Part of a small language model's weights.
Architecture: learned positions, tied embeddings.
MLP neurons of a small language model. Each row is named by its layer, matrix (up: input weights) and neuron, and shows model dimensions 170-340. Each number is 500 + 25 x the weight over its row's rms, rounded and kept within 0 to 999. Numbers have three digits each.
A block is one neuron, or neurons of one layer that tend to fire together. After each block is what it responds to, as a language model described it from the Wikipedia text at the highest values.

L3.up523:498507454567497446530501525477443512488440493532519482478488466564445503530527485499529508449534496513483499489549479532525490547473494485474494483545467492510460514481499531474526503470495501505481456491502455500491498506496542463520536489511489505442499548477501501538524513493480487497497488515477494510487476466471495473497525520481518472511475480520496496483545489496495466499515518513552504504522512515533520477511487479500508475506453423497509443495539500483453537449507526494488500497495522492524505470557
Text inside quotation marks

L6.up360:477477488539532515499513439489546512516517515487553479508543513479497515474476456478502551484484505482455522492512509508483476514464496469516528522539531531475516482489507498452485497540481467456527511498520447502499502486490504467517551480474503496473506519566493539513514516498490456468451496489498489521530458497492547525508502511522485497457482523505485515507471492512454538486490536502491524474424490495505481477510488497462510557523513476477499497507498483517510494512491479500531494502492514533504510517467
L6.up937:477489517479469534483524508502482486502531493487501518485453487513475536487502462486511521541502482495468512516519520505518546490500538519511516500493521529475465479489509463512512479518493468489495546508491526478528498504455473480523526476460498493486497526534528522525549494500500455521488503511470505509472518532517482500526512474494521539516483528497470559497511500497490483519492481498527498498503488450483506503500547474496527471489473475499508519457498528483535540520532521430465484545539511468506526494482
L6.up1193:464474547508480523482522491538514523510507483488535472475521487543538484516469440456480560507464518514474490529502518508498531527469478514516518545509459525500510496475521489494501521526529515504511462512494500478468498526445490470541506483503523533454474515503496504489472500488511459478484465505473487503473501486532514525483530495507527466483518492553484484484525506485484472499461505523515462494487550500467490479498507481454471472494475476516499541489459454476507512528520521464502524523511514466504522530493
L6.up1512:467503549470487532491471509514528493484522468455526420458522491551470543497495483484503552484518487496484512484485526525532517498453518528504519536486524547453492517501540474490514493491468472479482518514483531480491496513461479466496515503503531498535486515496528496516494495488498459497517497480544469476477550493556505518498513500511512505487500494487489502482527503486491514478463487509518491460512508513502532472488486519487540487458466468476485536519484489497488489501493526459505482548508482479502510533486
Built location descriptions

L6.up433:490462476477488454494509490449527484485449476477487501505485519479536486495493519494532540490501506515487487469534479469506510462516514499486465482474461508502535521545483519464572492515533539500518481502471455479487537489500485525493445514477521499539519513509494494503497533510507492511507499487554526481484530531506524490550532541511488463548497508490476511493500463536534497508490463493497501505523509491504484520462510502476500539534501470510468515435488484501472459492511512527515521502483494510502490469530
L6.up683:476534494511484495521494515446516468506496457442499518483505522453482480501516484505543515474500471461491512522492472469486479520523501507470455486493443526508492521513486479515523491518535512506513509452510516464490517474524533488506480541462448508456517466481464554469484489448495493464513476472501541468491507486523540478476514521536485486445504475488508460503501474507480454513513532510495525531476504481529499484556503487504481499534540533484495465498498471504492504540499533555487488469513492527504489485532
L6.up759:525497484487558511454532497472497496480501495439474515469532487493470548512474510476518529492485501485497475465523464522472512482504526464475507512450481442492513537501504477498509516507540476507490508497470475507501511519521554501442537475506515516573505532475489504500515525523501447514529450521491554508511506480521512454476521479519496470510482482431501477539494469526475523491489456507530566507528471566440501512481512478466478514518459484464459505488441465475501476505489548482506543504518536485520463520548
L6.up1174:458455525505514516480547493478515529491501455513488520545522493501519489475476516525492483524518527534490508508527469500502483490482517512429526505490529469471512509476507520515514448534501505523509493490457480534496512479464500512507486512499464539496486513491500452532513477507470486503496444522487525525465527490535471430506450484527498511503498495487479451467503459486529480509525478525519529527518490526506481490484463484529517505496513458531469538507494501519491479491487492495495489486497493532462535453513
Preposition "in" token

L4.up323:549531517537553550539513486514491486491518506484504505553512528517510491477497514549507507469505476546516488509455497516521492496488497457481478531431475510517521481474499536473481526500555505498448477486499548518470476529499458504563498517497466474468500504465518496503518520487509512489532504463455443470505510487509500512501516532521488518512470469518542505498456532488499523483460492511505522495542503462506464498505499477509523503490479529484560447507508480495539514457501509469508533470518538473482474542500
L4.up1000:468523482539509453476482503464452542476554495521524473523526489546453528502516515523539487457507473541469483521519509519504507527492499492484488493532449490531476523507464512439532513494538493514511445492459500542495498518491521476525495509519489490459512531460463511559489478482473507471485493506489489506488465495509518471499468487483513524478522477525513513516492495510473482489520506469547494497493517480510501463499526494535512488498458469459542439474530449488486486467513467521464512502512487516532508503504
L4.up1261:489483445541472533501493528489461501531482494485479509509504469514472458480509476500521527531533513566532485464488525515545504486486555490497519478483502541496518489478483529480493495517520515430503508460523520467485514545507503463522509486507511489442478534471504497492499496505482474524549553538505535449477479526518526474497531470475509513533497485537481499515510531469488545504473498534491461498508475512549511477537492493501527489467474493499510475486465494522480461467476504464467545487484522503500465500486
L4.up1401:465548469515469524525523522457484486551503467523482492463528485505476513472513526496490522464489487512478515474492473483494491475517496537497509468498476501521535475481461478433471472534521502470491447484478480545461463498490547470535503491460502540481524509451467489542499469538534524511482526509501521487537510502546501490495493513483505499522498530485451476519530524510473526474524498518535511516465535477490532513476467476490503483477494493554481491523472499514486478501506522482479510491504479487478500517506
Verbs inside quoted speech

L3.up1104:527470505482521464461500514487540470493512448500453501465484549485499549506498469536509488455482469514496521482540528466502541497499526487430528484490455494496518466480500490469481499475517515481497488522496504526494510527462510464504487497498494491477515498504494478510490481465513456487509473516507505506520533494504525468522479451485498492518515523510509428535525519522499459493470506439501522486467489512480514505500512555522492484487556470517515522512483498500537483495465467483508526500493498526544502495536
Location preposition before place

L6.up538:494542532487544493496496505521521547492512485523536480487512530537482506534529521551510501493500434511455472512470474484512506490525482527480503472485524525508471502503438465502536525515466508520516427501491527466455490532474525517518505509469549502482466517482506501496527488530504468461483477519538501466537503457521470533535507447509487482494525516516525504506506538475477511513519500490522495475457524464497515518473500439509502485482428506486517503458479496479493501503500499515499463489441486483510479458479
L6.up698:501517496524517534484495534503498533509494496541504500474519493524447483518526470559482500489495495498453500520550512513498533497513528491468518495518443476535467457496523517536487522511529501489510452482514511485494496552505505435520533471504510502447494504486512492486462499489532491501521496493500501507450498457502497477483492512506530519481512512548475520529496533512476534456474466498546461513480507531540523494486492500518524475498504512470534472472472504469448505463509519520449519510531525507502507483568
L6.up807:491467499509457506529492536495534497464478544497484485500488544504473463519524495488509484517480540526473451494485537513524498486529518516514537508500531467527493483514468486497499508485534512490506526438485482521525453461496495489516507517473504558495494545476497502530525500519515500531505489513497478502510498456448508455462488555469518475502489491506484460528520507507542462476471506518493454512538524544531499501517531490478514501467471477480533520466529523483458515491501550533465531490493493465469535539473
L6.up1483:503519513524484489488503511435463531497504532507497516491478508505452500496507492537512496495525490540458496531527484526494486526494501485490502511508469506464481499507471539472515524500510488503525452471462480475504512527507534519501526511476512473441505505513461489477460481492504516507532530526482493500480466480499511516480493512554509522478548482477477519484499525482458557464485452532499457489481501502554509489478504499536509491543468487472555473477507488493478517465556480511437529494511522510514498496530
Inside quoted speech

L4.up44:497508501557490490497509493490539491496484518478492547495497481496503559494486439505521511521516464525495492490509510475545467551489482491559504513482493486534472518483551463517535494475498495520498490466513475557520523497479483491490514491483501480487458495512509531495577496518506474498508491489519493497472486519513503501477489519473488535500481570475505503522500498453440467484516493503495472487472490558490523487520475515449476495512474444485516493517450508481488489540470463490539456500486501556545513517477
L4.up503:511481509476502490480493481488523463488513477460487521530523493488502531542493498494513524487508508515525520508478534506527475488514564508496542481497496554501483428493468490550505487493485511453493449454528446514480498420508485494453520511510516497451520516518490477518489508529500509515515542516519506484454506496485506547494533478500468479480487524478501513515492497488504497503558447496480486490514491485525507473498488495485486522489479479500521508459503546480489504503501508513515506470525547518507529485475
L4.up981:490463476541470484521584560531485470499479490514495531482466509546506535494508443497480511476474471490467477501546511498535508525472472493517495522511527503514469483462491519519523498524490509499469484482482477459482483506516512455481515529492501518477508471535497512468512468502513451529521512512539503489507465485509508519516528527520502478502500549502502503481505513487551495514521478504515477540502486519504489471521497479492533485494456522501450542443488487499517460479482525471488497479542507500520543516525
L4.up1461:451463502494456483481524564477496491512527470504501511490472537497516519488455478465530549503539497495512492509516514510475539477487487508447476511520474553472543496461485470514507533502499485497492488516447461506541515510474511450468544489525486486461465505549492515497510499470525476533449511562517460529485454503505505576489500478536529477516536567515498504500515512507529496497475510478477488497517526527503499504497490491489472507494526469510465535474507495504543515500493477499504478508522515496521534514513
Geographic location/direction words

L4.up622:518502532496491511508508511492511513534477455472432509475485476514498535510542518522557459531488503493543475503515507568515503502529498485483465529443484473467511520524505534518489479520486437439464549531513500467476510505497452497471514508496515509561491505518511526526528531476522504482516457475458503508498544504517534495499490503510506464451531511491515513504521477508454475470469500535473538509533506488484481563494505492507480524443514521471538509549533496501492527496464484477471546513489498531531478485549
L4.up1124:510495500507538482522489511476508535510535467528505494488489482507515469513468487478474496492507490503511470534505489505522496504419459506488528502488475468470509463540545527530531507563507504455502497478518513478480474494508493485497485483488517477506518476461488533506457512523492460513533508472481491496451504507524476516513477551458517481481528496459515495497515488502524495525479504491525539519546503491485526535497558444539550501514511481500536493486554522556498483538467450455473504496482515487508453517497
L4.up1213:524493439493536516492483463444531504469506478469478510505505514527490521506473500490545477473496512470509505499529471481506507538499478470478500497511502510510483491506475504523542535510523480512477523479515480500510518472488527524439514508493550511516497503491536451501501489532475531462519432509506464493491490476511487490556504491509498505507498466539473492500465492458505488487533472484476517453557490515488491498483521438501536490491511511498495504517517496525504522506505491506531474486509481496506494462504
L4.up1412:493542469500487497480487450507522549510510524492481480483493500511507491516500485527492507477471491466476498509478465463517502495497481498480499458511526432486510501519575550517505510529508494484504523475503521509469520481484500489484529480485520454480492504501522547495538485477513517479530476515502535522454534517470526473509480458472497493514469523504518529515516448515534478470465502538504521479493535471476553496506452508509462475506497507537520494505494545501508505516484507485462522524498550497505519512535
Prepositions inside titles

L3.up192:514495510544456486517530499500526506451530510483477471502478520498504576499503469492522510498483484473476504511541486521490503554494516516509502519511554566490463513493549453499469485522529417446479543470478504494533475474498491500486487487477473511482521494498495484530477479471472469495484495489497508497517517507508460445513499454494492511522502507492508473486510525484495526521509481521440457532495511503488510473507500504486492485500487467504492515497484476479507527521534492468509471481497498472506537503510
Route and direction connectors